config = dict(
    n_layer=16,
    d_model=448,
    n_head=7,
    n_kv_head=7,
    head_dim=64,
    d_mlp=1792,
    vocab_size=8192,
    activation='tanh_gelu',
    norm='layernorm',
    norm_place='pre',
    norm_eps=1e-05,
    positions='learned',
    qk_norm=False,
    attn_scale=0.125,
    bias='all',
    tie_embeddings=True,
    parallel_block=False,
    init='normal',
    init_std_qkv=0.0146,
    init_std_o=0.00259,
    init_std_up=0.0146,
    init_std_down=0.00259,
    optimizer='muon',
    lr=0.00134,
    lr_mult_o=1.5,
    beta1=0.93,
    lr_head=0.0075,
    grad_clip=1.0,
    warmup_steps=200,
    schedule='wsd',
    decay_fraction=0.674,
    decay_shape='sqrt',
    final_lr_fraction=0.0,
    batch_tokens=65536,
    seq_len=512,
    doc_mask=True,
    train_tokens=337600000,
    steps=5152,
    dataset='wikipedia_en',
)
MLP neurons of a small language model. Each row is named by its layer, matrix (down: output weights) and neuron, and shows model dimensions 330-393. Each number is 128 + 32 x the weight over its row's rms, rounded and kept within 0 to 255.
A block is one neuron, or neurons of one layer that tend to fire together. After each block is what it responds to, as a language model described it from the Wikipedia text at the highest values.

L2.down155 [ 57 182  72 170 149 112 129 180 130 166 138  81 101 132  71 133 157 134  81 151  95 127 137  86 152 142 108 104 140  86 172 166 108 139 124  98 187 116 177 172 128  95 141 105 141  97 110 153  81  87 177 126 165 105 168 164 142 102  96 165 149  84 136 149]
L2.down230 [102 120 140 131 163 170 164  61 132  91 151  91 129  89 132 102 114 165  98 164 175  72 177 156 141 126 131 181 184 182 152 122 185 130 128 147 113 124 174 170  75 153 134 113 104 146 169 147 121 113  53 123  95  90 106 117 191 128 146 188 131 155 114 112]
L2.down625 [ 97 160 150 106  79 154 130 150 135 178 138 104 127 115  97 105 117 155 139 156  94  81 135 122 120 137 176 146 125 150 154 149 140  91 135  71 115 128 103 119  62 104 166  87 157 111  82 165 139 190  67 111 124 120 111 189 136 168 123 123 150 142  90 152]
L2.down722 [135  57 144 134 106 113 166 138 111 118 131 144 119 149 134 113  67 103 152 184  97  87 152 168  86  86 159  97 167 108 156 150 132 110 153 123 145 186 104  80 130 144 149 168 129 114 148 190  99 113 104 137  22 117 150 156  70 152 148 106 117 146 183 144]
L2.down968 [132  52  95 133 132 145 140 109 129 108 168  87 154 144 101 147 117 193 115 170 129  74 124 135 168 150 121 159  86  73 169 143 153 131 117 137  89 143 135 104 120  84 118 121  87 109 133  79 138 135 153 157  96 114  84 125 103 114 132 104 162  85 180 123]
L2.down1051 [134  88  81 177 125 107 105 203  58 137 111 175  85  73 128 124  90 123  64 140 190 129 106  94 128 148 148 114 129 131 176 135 171 152 141 170 112 138 117 124 165 148 128 162 125 152  66 190 100 126 118 120 122 156 139 124 150 115 150 103 137 128 149 185]
L2.down1526 [ 69 144 116 168 141  90  93 146 102 137 148 129 152  57  97 148 137 139 113 144 169 126 104  90 160 131 107  74 150 101 139 147  80  97 167  65 126 132 148 117 140  81  88 145 163 119 146 140 127 144 126 154 138 130 113 174 140 113 163 136 105 124 128 168]
L2.down1541 [167 143 102 120 110 138 118 100 116 136  86 118  48 197  83 135 114 154 140 167 133  60 156 175 117  99 130  84  95 155 102  92 159 126  91 149 142 134  85 133  89 160 152 130 173 120  80 136 135 163 150 112 135 111  64 103 128 124 165 174 104 124 162 174]
Responds to: Periods after single capital letters or short abbreviations, as in middle initials, U.S., St., Vol., No.; also word pieces within capitalized titles.

L5.down232 [119 130 153 152  98 181 119  88  64 124 135 151 145 147  60 150 101 162 110 167  49  98 157 161 142 153 139 113  83 174 142  82 126 116  91 163 134 138 105 121 173 123 106 122 181  84 119  78 119 143  77 120  99 133 153 188 159 129 150 134 114 117 140 107]
L5.down280 [107 106 140 132 121 126 120 115 120 148 114 104 165 118 136  81 162  77 163  80 105 121 100  66 183 174 116 177 117 125 198  78  84 130 149 165 126 131  89 110  60 168 111 129 116 216 106 183 190 178 134 125 129 129 155  84 163 115 175 148 143  98 113  76]
L5.down831 [ 65 126 128  76 126 126 141 169  68 105 110 150 160  70 129 164 114 110  92 128 154  67 150 161 116 127 152  82 227 129 111 151 118 109  97 134 149 119  93 127 116 127 120  75  68 149  74 165 106 141 138  83 120 132 190 151 157 126 144 113 143 181 156 168]
L5.down1113 [143 110 156 114 158  73 120 131  89  89 116 106 175 100 122  76 121  77 169 152 153 120 126 192  81 176 105 194 166 121 151 119 133 151 169  95  58 169 101 152  93  94 146 102 151 160 186 131  93 156 136 132 115 117  71 112 148 135 155 125 138 141 115 115]
L5.down1197 [140 140 108 177  96 133 129  89 133  65 113 109 116 103 153 160 171 135 169 141 133  74 119  95 165 133 143 108 146 100 137 119 134 136 126 173 112 194 127 137 126 108 137 130 127 140 118 113 144  58 117 103 159 163 100 142  86 138 192 167 110 148 116 107]
L5.down1255 [125  77 111 138 130  91  49 174 179 139 121  97  59 120 160 125 169 159 149 113  90 117 143 109 111 113 149 142 137 145 174 117 147 124 139 118  61 191 146 146  95 141 118 139 104 132 150 139 104  62  91 162 154 100 112 101 129  77 128 196 133 123 131  71]
L5.down1381 [106 186 115 145 159 132 162 153 205  99 168 144 131  92  99  92 151  94 130 115  95 102 153 112  90 181  89 141  72 185  98 157  85 131  50  99 135 140 115  96 153 153  99 167 144 157 124 184  88 137  77  59  72 138 217 102 168  93  81  92 171 120 133 100]
L5.down1724 [116  88  91 202 157 141 105 130 163 138 124  65 146 132 136 141 113 133 110 104 166 132  96  81 124 154 107  76 142 149 102  94  91 150  95 105 163 207  70 139 101 118 171 124  48 133 168 127 162 133 120 158  87  71  76 145  75 125 190 128 111 141 145 113]
Responds to: Two groups: separators right after a digit in sports or stats tables (|, +, –, ;, the dot in 11.4), and second word pieces after a short start like Ne-, Me- (Netanya, memoir, Pitești).

L6.down1454 [190 146  47 117 113 149 137 114 108 154  76 154 136 163 139  78 182 137 115 109 165 150 149 119 103  38 100 139 150 118 153 140 133  91 137 163 109 133 115 123  86  75  67  70 119 102 110 140 138 153  80 141  99 137 101 116 130 127 126 127  97 129  79 150]
Responds to: Fires on tokens that continue a word or number after its first piece: digits inside numbers (2|88, 4|0), ROU's O, arr in arriving.

L6.down965 [137 137 142 123 174 126  71 169 143 139 197  72 137  83 128 143 115 157 164  84 160 124 100  98 114 153 185 135 106 108 102 147 172 114 177 145 108 130 170 105 146 131  96 167 154 177 172 141 173 101 109 120 149 159 111  67 105  95 120 101 133 140 153 107]
Responds to: Inflection suffixes ending a verb stem (head-s, deliver-s, cross-ed) and "of"/"to" after role or position nouns (member of, north of), just before an object.

L2.down179 [113 129 169  73 139 101 124 106  93 135 178  96 162 107 158 145 189 113  96 133 119 104  98 124 112 160 156 137 116 131 165 110 112 170 122 110 133 117 131 180  76 164 170 140 124 133  91  83 131 103 158 138 148 127  88 118 121 124  92 154 116  81 116  69]
L2.down198 [181  89 156  64 101 104 128 192 145  90 151 150 134 119 144  79 125 116 142 158 168 117  98 140 170 136 132 190 101 195 134 105  73 128 132 137  56 127 115 126 143 174  90  66 112 145  99 105 133 150 118 142 123  85 177 167 105 117 103 127 156 126 141  94]
L2.down383 [113 145 114 124 156 110 120 121  76 165 124 117 137 123 119 152 134 123 133 180 136 107 135  73 170 146 107  86 131 119  58 189 149 147 133 127 117 127 122 141  96 135  73 149 134 146 113 124 177 115 181 115 116 140  82 121  86 122 137 153 111 138 108 141]
L2.down562 [ 78 118  84 139 121 169  76 114  75 140 189 161  57  82 158 155 117 110 150  88  98 130 100 126  90  92  40 130 107  73 154 132  97 110 139 110  50 100 114 136 176 133 167 118  86 198 173 181 156 151 119  86 158 114  64 148  91 134  54 160  61 107 135 108]
L2.down605 [104  70 131 126 170 123 107 112  96 106  86 124 195 113 127 111 169 127  71 140 147  61 127 103  84 116 127 111  68 113  68 131 123 180 114 171 120 108 136 121 163 117 103 133  98 122 115 141 190  96  72 122  92  90 165  97 106 182 154 184 113  96 110 133]
L2.down1103 [ 98 151 153 124 161 146 138 153 147 159 124 157  77 166 139 143  79  64  91  80 150 137 137 113 143 157 129 105  96  99  83 156 106  77 133 168 149 154 121 139  81 219 135 199 160 148 149 105  94 135 173 149 116 149 133 114  76  85 102 173  79 121 157 183]
L2.down1213 [137  89 122 117 141 169 123  64 170 104 127 114 163 159 191 114 138 176 121 138  69 174 128 142  80 193 174 114 100  80 155 115 152 135 141  65  88 110  91 134  95  99 145 208 108 150 173 131  88  99 124 163 168 120 103 197 116 125 133 138 170 153 127  50]
L2.down1313 [109 144 144 161 151 115 119 171  69 220 137 115 132 117  93 141 111 125 115  70  91  99 124 128 126 109 119  87 131 122 158 157 106  78 143  79 138 128 103  81  87 121 136 183  80 143 145 158 193 160  92 136 113  67 114  93  75 104 142 203 139 138 136 171]
Responds to: Prepositions, mostly on, from, of, introducing a date, place or source, as in "laid on 20 January", "towers on its corners", "single from".

L6.down890 [169 138 155 134 100  99 178 183 121 124  89 105 128 115 138  82  80 100 145 110  93  96 149 168 142 113 111  91 172 132 124  94 183 126 147 145  98 154  72 125 126 134 119  96  99  98 103 151 156 115 142 109 143 160 158 152  83 127 125  60  42 123 132 140]
Responds to: Cells late in pipe-delimited statistics tables, mostly footballer appearance and goal columns, e.g. a blank, a dash, or 0+2; weaker on scattered word pieces.

L6.down382 [ 96 171 142 147 167 124  99  95 134 126 201 128 180 180  73  97  75 101 161 115 105  83  99 106 141 133 127 144 142 180  87 112 117 177 137 104 142 134 140 165 123 138  89 159 162 151 117 103 130 215 135 131 137 127 138 124  81 109 170 174 103 148 114 151]
Responds to: Prepositions and adverbial particles that link a verb or phrase to what follows, often the second piece of a fixed phrase, as in due to, based on, compared to, losing out, under the title.

L2.down254 [119 119 127  50 114 118 134 124 159 116 145 109 146  79 172 133 176 146 143 148 123 104 146  95 126  89 136 115 100 121 142 153 155 101  77 165 168 167 162 156 102  87 170 105  99 152 122 135 107  70 124 159 124 103  99 100  87 130 153 106  78 119 113 167]
L2.down349 [130 153 160 188  87 103 121 164 149 113 117 117 133 107 202 135 135 173 138 139  95 161 196  84  84 152 142 121 111 161 151 106 107 127 114  91 173 178 151 141 127 111 109  92 145 141  64 112 126 166 115 118 147 144 145 152 106 108 106 122 154 127 172 130]
L2.down695 [143  99 128 106 130 148 161 104 172 195 161  96 162 178 141 134 118 135 108  64 118 143  78 156 145 179 102  55 154 146 184 115 125 139  72 108  85 112  70 162 111 130 180 101 133 155 146  80 203 120 129 136 139 118 126 118 154 160 129 127 138 135 160  96]
L2.down757 [103 156 152 151 136 214 174 122 138 143 152 200 134  39  99 118 170 128 133 142 156 154 134  89 170 134 156 147  49 146 117 160 107 147 117  80  80 134 172 118 161 147 125 120 128 152 113 176 113 145 155 108 164 141  88 134 140  99  92 178  96 136 126 122]
L2.down759 [106 131 168  73 129 102 119 102 124  68 119 103  96 164 171  71 198  79 194 135 151 152 120 152  94 108 128 182 148 139 124 172 116 103 141 150  79 143 131 168  89 122 146 145 156 129 198 101 107 100  63 109  68 129 143  98 130 156 149 173  89 141  61 145]
L2.down1380 [121 148 113 160  88 119 154 139 150 119 150 129 148 192  82 159 130 165  37  94  90 165 162  97 132 109 112 144 139 136 148  79 129  96  99 123 119 164 181  82 136 141 108 122  55 194 200 111 117 158  78 148  76 146 123 149 152  95  84 104 116  99  98  58]
L2.down1594 [127  95 113 129  89 106 128  95 174 146 172 151 191 194  97 156 135 110 115 138 159  68 199 147 122  76 103 128 137 126 173 127 105  98 169 154 145 173 155 114 144 183  94  91 141 120 142 113  97 153 147 126  82 190  94 145 118 190 123  98 105 145 122 160]
L2.down1715 [115  70 166 152 135 165 171 149 121 169 149  48 114 146 192 183 123 152 141  50 119 125 102 107  82  94 141 104 116 140 202 127 147 138 111 144  67 144 167 128  72 136 182 104  58 102 182 133  95  87 168 121 100 202 169 133 135 127 131 123 121 189 124 108]
Responds to: Dashes, pipes, plus signs and empty-cell markers inside pipe-delimited stat tables, such as — in career totals, 2+0 appearances, and 7–8 win–loss scores.

L6.down1070 [105 173 103  75  78 170 109 116  96 125 118  90  67  69 172 111 129 114 140  57  89 164 142 183 193 113 130 151 123  94 120  99 152 116 174 175 102  95 161 163 110  96 139 131 126 136 168 158 129 142  79  79 128 141 151 113 147 138 122 152  55  97  84 112]
Responds to: The first line break after a paragraph's final sentence (after ., .", ).), often before a section heading; rarely prepositions like to, with.

L2.down189 [ 71 137 149 148  77  66 114  93 151 140  83  73  98 162  83 161 119 106  83 134 129 124 142 153 150 114 147  65  98 130  75 146 165 102 108 132 100 136 151  82 104  90 121 123 123 150 145 205  94 117 110 180 138 143 124 160  81 141 140  91 136 185 123 159]
L2.down213 [108  70 109 134 150 162  98 145 126 153  87  96 123 144  79 149 120  93 112 100 140 148 126 145 107 104 145 104  56  90 132 121 175  58 104 147 123  62 133  65 108 124 141  89  96 155 118  75 125 121 104 146 118  93 126 176 130 108 148 103 102 197 160 129]
L2.down284 [170 112 177 131 147 116  41 135 137 131 121 151 156 130 116 113  38 144 145 153 177 123 146 107 102 133 175 121 160 120 214 103 156 129 144  65 101 154 147 170 124  78 119 135 108  95 119 174 127 146 121 106 126 147 101 162 105 145  80 111 110 164 183  76]
L2.down420 [135 102  66 163 181 101 105  70 105 149 157 156 132  94  45  98 138 148 166 127 178 100 132 241 136 120 151 153 100 119 138  82 119 111 143 150 101 128 172 122  88 129 120 140 102 113 121 136 176 169 142 160 155 102 104 121 212 118 173 149 118 141 116  80]
L2.down422 [ 80  70 149 147 109 138 150  98 150 178 133 162 142 163 137 104 134 147 145 146 100 142 133 120 147 135 108 197  98 159 145 144 103 118  62 134 145 138 116 142 127 128 150  69 126 179 186  83 160 189 118 162 109 132 177 108 136 121  98 159 117 136 173 135]
L2.down778 [115 138 130 133 105 127 103 106 163 117 122 160 116  90 154 137 143 107  93  78 139  98 135 101 148  99 115  48 142 153 164 123 172 104 183 104 103 135 139 128  81 146 135  74 103 123  73 151 136 192 149 123  91 189  87 110 189 163 142 145 168 129 117  79]
L2.down1076 [135 224 122 208 117 116 118 139 125 124  95 134  99 100 161 186 137  82 117  32 163 129 165 126 147 122 146  93 139 126 145 142 144 110 134 120  89 110 155  99 142 118  72 118 155  90 156 114 203 125  81 102 165 138 131  93 222  87 146 157 129  73 118 152]
L2.down1710 [ 69 127  98 170  64  35 121  96 152 178 141 114 141 129 104 129 147  92  97  98  93 123 145 148 141 171 136 123  90 107 161  68 186 164 154 160 105 116 212 133  94 138  78 131  94 136  88 135 118 112 109 113 102 182  88 142 161 220 158 102 103 140  85 107]
Responds to: The second line break of a blank line after a paragraph ends, just before a new paragraph or a heading like ==Cast== or "In 2005".

L5.down84 [175  98  88 121 163 106 146  92  95 160 148 146 111 157 104 106 124 111  95 146 127 153 109 149 130 136 126 133 105  90  95 151  98 150 150 138  74 136 136 153 115  96 130 117 119 153 126 115  64 149 176 125 145  55 104 146 127 106 149 113 161 186 148 117]
L5.down402 [167  70 142  94 165 186 150 133 102 154 140 124 173  88 101  86 151 159 166 114 119 140 137  88 133 143 109 199 133 158  87 121 165 135 146 123  87 147 143 133 131 103 166 118 167 147 137 147 130 149  94 149  98 127 153 136 173 160 144 140 177 123 112 111]
L5.down453 [107 125 133 148 124 122 133 141  99  78  57 143 158 129 200 120 112 165 104  70 129  99 132 158  60 113 168  92 138 153 167 116 158 124 178 158 138 128 105 147  68 109 142  90 104 132 168  65 113 157 131 115 114 105  77 113 150 136  93  95  95 126 101 132]
L5.down761 [126 122  87  63  65 170 165 154 144 203 146  36 112 116 134 135 120 196 145 158 108 109 139 122 106 121 132 185 142 186 120 145 151 143 131 167 123 129 154 101 106  89 132 124 104 118 157 116 130  94 126 127 109 141 122 139 160 153 176  58 111 134 123  67]
L5.down1120 [131  96  84 172  98  80 136 195 136  82 125 139 182 189 178 150 122 182 141 131  94 145  95  81 204 111 183 115 188 103 208 135  90  85 140 138 120 109  89 165  97 109 111 138  96 104 172 145 141 155  88 164  76 141  47  87 154 153 142  75 117 127 126 167]
L5.down1601 [158 171  87 202 118 140 147 127 144 122 168  67  97 109 184 106  84  94 127  99 113 112 133 109 126 144 162 119 169 175 144 131 100 133 112 100  73 118  86 166 136 145 163 144  95 180 124 174  87  69 139 118 121 153 115 148 146 165  88  96 108  78 146 146]
L5.down1736 [183  99 111 107 186 156 174 147 111 132 100 123 131 147 146 116 110 100 140 125 151 197 121 203 151 129 105  83 116 117 122  89 157 137 190 162  96 118  84 163  90 117  68  86 153 165  93 133  58 150 105 147  80  66  88 178 125 120 137  79 121 122  81 147]
L5.down1744 [148 157  77 156 108  75 160 161 112 114 104 186 101 148 127 108 134 150 134 114  91 123 100  93 141 101 148 136 187 106 169  75 181 117 154 166 109 160  95 121 127 136 113 136 212 121 145 126 152 153 207 138  88 145 161 127 133 114  97  94  92 147 216  96]
Responds to: Second pieces of words and numbers split after one or two characters, like y-ie-ld, T-ate, 4-1-69, plus separator and decimal dots in tables.

L5.down181 [137 178  90 135 168 151  96  92 108 119 143 148 160  90 105 199 101 120 137 140 166  95 162 129  73 140 127 120  97  85  65  79 182 117 165 115 110 147 158 120 126  88 160 186  84 149 114 152 142 139 186 136  95 141 133 154 105 152 160 103 122 153  85 107]
L5.down308 [120 141  86  97 182  95 153 125 178 121 123 154 106 122 163 167 129 125 157 129 112 114 156 104  94 147 146 105 112 160 159  65 140 100 152 162 114 132 100 143 159 144 141 114 120 147 155 164  94 148 171  92  98 145 107 129 122  95 163 104  81 173 130 150]
L5.down331 [116  62 128  54 134  44 137  79 163  85  97 101  97  74 226 156 143 138 183 148 146 124  99 164 197  76  96 144 127 102 116 150 144 139 142 135 159  96  98 136 117 135 114 105 125 127  79  88 139 122 143 117 108 104 165 113 181 121 178 124 105 137 117 123]
L5.down1070 [201 150  98  68 157 106 168 115 128 141 173 127 117 144 123  97 144  94 171 169 104 191 106 135  67 126  66 149 132 211 103  97 109 136  94 117 102 117 136  93 126 163 116 130 119 155 118 124 179 177 148 146 156 157 166 148 116 166 111 146 166 152  75  87]
L5.down1133 [106 135  85 123 147 135 147 181 106 153 163 109 106 139 147  98  38 145 150  82 119 158 133 164 190 136 128 124 130 107 101  89  81 105 142  96 167  69 101 133 141  85 106 124 142  82 102 167 147 156 145 141 154  70 115 167 146 123 141 107 171 143 153 126]
L5.down1258 [ 95 114 104 121 126 167 103  83  89 141 140 139 130  95 111 126  83 120 156 139 125 132  94 160  41 128 141  98 122 159 118  93 123 150 143 140 153 102 121 135 107 112 175 134 166 156  84  92 167 173  96 138 101 184 124 121 133  65 127  80 140 105  60 121]
L5.down1394 [142 115 186 110 152 101 115 105 110  53  98 142  89 112 110  94  99 108 112 106 124 108 107  70 132  50  59 150 201 122 113 195 129 133 186  93 131 159 127  75 105 126 166 127 158 167 213 167 142 197  77 171 134  87 102 156 142 142 107  57 124 138 130  58]
L5.down1667 [131 181 117 139 119 122 123 140 205  91 141 120 137 101 152 143  86 121 102 126  88 143 112 130 108 110 132 112 186  95  91 157 157 100 125 118 106  79 182 159 126  94 106 165 141 147 141  99 110 107  84 120 149 114  85 119  43  98 136 122  79 133 118  76]
Responds to: Prepositions such as by, for, to and with that open a phrase after a noun or verb, as in "illustration by", "for example", "led to".

L5.down114 [107 155 103 186 151 188 115  88 134 154  87 175 143 132  91 120 101 174 184 137 164 149 135 100 132 151 177 150  93 114 157  91  87 116 176 111  80 125 140  94 192 143 159 148 127 160 134  89 110 115  85 125  76 113 112  84 177 119 190 227 141 116  96 114]
L5.down247 [ 96 127 114 120 150  97 119 139 115  97 124 168 156 117  72 181 124 171 162 117  89 194 137  90  69 159 130 114 135 122 120  89  98 128 161 179 158 128 123 153 156 125 140 100  88 121  92 135 108 185  95 128 115 178 104 185 135 153 115 125  67 159 120 173]
L5.down434 [110 130 138 133 148 127  99  83 184 111 105  90 199 150 119 122 139 178 102 140 107 112 138 140 131 174 180 120 103 167 126 156  90 143 133 110 124 112 158 142 134 112 125 143 112 134 102 125  92 144 159  92 165 145 151 138 166 126 124 178  86 128 134 153]
L5.down545 [116 118 142 157 127 124 155 127 152 147  75 129 162 187 156 153 163 107 157 209  88 131 149 170 160 122 151  82 141 120  92 112  88 118 134 129 153  96 135 128 106 137 101 158 150 120  91 140 164 112 162 133 144 108 134 175 137 163 180  94 146 138 111 120]
L5.down814 [167 144 109 126 146 169 106 171 164 123 170  97 121 139 134 142 105 127 101 114  97 111 143  88 115 150 152 115  99 165 146  68 112 148  80 150 106 143 191 133  75 116 142 160 137 168 119 115 150 167 162  90 180 110  98 109  77  96 134 118 103 197 105 153]
L5.down850 [104 150 144 147 137  93 178 148 111 164 142 132 144 145  32 112 115  86 110  90 142 139 114 155 156 106 117 107 125 110 161 148 108 133 133 161 107  77 115 147  86  66 152 187 139 159 179 130 166 160 119 133 151 117  84 106 161  70 108 126 137 125 139 117]
L5.down936 [101 138 182  66 132  93 147 113 128  91 106 133 119 115  58 127 196 127 171 119 143 172 119  93 108 146 152 138 158 105 136 154 148 117 185 100 119 167 120 125 148 153 151 147 123 148 130 224  84 119 137 113  88  86 124  84 144  97 153 118 176 111 139 138]
L5.down1784 [124  69 171 125 124 130 132 102 126  66 141 131 126  50  87 127 144 129 113 162 117 103 127 138 155  96 154 170  64 127 125 118 180 150  73 171 111 137 125 128  79 136  75 141 146  98  93 166  92 168 132 105 158 125 158 109 127  85 116 158 136  94  93 171]
Responds to: The word of after part and similar nouns (part of, end of, first of), plus occasional mid-word pieces like fru(strated), (disc)ri(mination).

L5.down205 [134 137 123 109  84 155  82 163 186 150 106 119 108 119  97  81 222 111 138 137 187 150 151  87  73 142 141  97 130  89 173 135 137 138 127 117 106 142 117 135  44  68  95  96 168 152 114 134 121 142 139 145 162 187 162 102 119 164 139 135 153 141 150 129]
L5.down524 [151  81 103  69 106 155  39 159 148  99 112  88  36 136 125  94 138 150 142 148  19 163 110 152 123  83 162 127  95 115 135 134 150 126  83 130 140 124 161 123 109 113  90  53  86 126  77 119 125 103 116 141 146 112 155 151 112 162 164 102 182 177  99  86]
L5.down588 [ 97 108 152 142   5  68 123 140 140 120 117 105 118 155  83 126  88 171 171 103 178 136 154 152 125  90  85  93 131  68 145 188 182 140 167 117 147 156 159 148 133 125 100 143 122 101  86 205  29 123 176 127 123 141 124 127 196 162 145 188 163 100 114 130]
L5.down889 [ 89 195 141 129  83  78 147 178  83 145  85 152 104  77  19 123 156 138  83  94 180 168 182 142 106 104 121 151 138  95 159  88 114 115 134  76 137 150 117 125  97 127 152 130 161 132 106 156  91 122 127 122 152 171 113 125 133 178 120 176 134 124 165 101]
L5.down1047 [179 132 173 112 168 122  99 178  98 100 121 177  79 109 141 158  82 188  98 116  85 151 127 101 144 117 160 150 167  93 104  91  91 159 120  85 163 120 104 216 100 142 131 124 103 100 109 117 100 121 139 133 165 122 112 118 146 129 110 160 131 113 146 164]
L5.down1172 [ 98 182  65  97  79 130 116 126 142 174 120 161  68 122 113  52 184 124 106  88 100 151 111 108 189  71 113 112 118  82 146 125  99  78 132 122 134  94 130 145  59 108 136  94 103 139 143 128 145 100 128  96 156 171 124  74 182 181 125 205  77  58  92 190]
L5.down1352 [148  77 115  51 114 112 194  68 165 127 130 142 173  89  51 133  74 103 153 126  94 111 118 139 134 110 154 131 147 151 181 144 147  66 128 146 187 140 123 105 118 119 140 123 164 129 140 116 123 139 126 133 149 191 149 104 158  40 130 158  93  74 152 174]
L5.down1410 [120 150 103 157 102 104 163 163 150 154 172 120 110 147 121  73 111 187 179 113  97 102 167  93  94 120  68 139 130 118  79 140 145 130  84 100 128 125 149 142 115 162  88 162 133 127  96 118 136 120 149 128  92 118 151 130  95 131 135  97 161  78  74 193]
Responds to: Line-break tokens that close a paragraph after sentence-final punctuation, such as ., )., or .", usually before a blank line, heading, or new paragraph.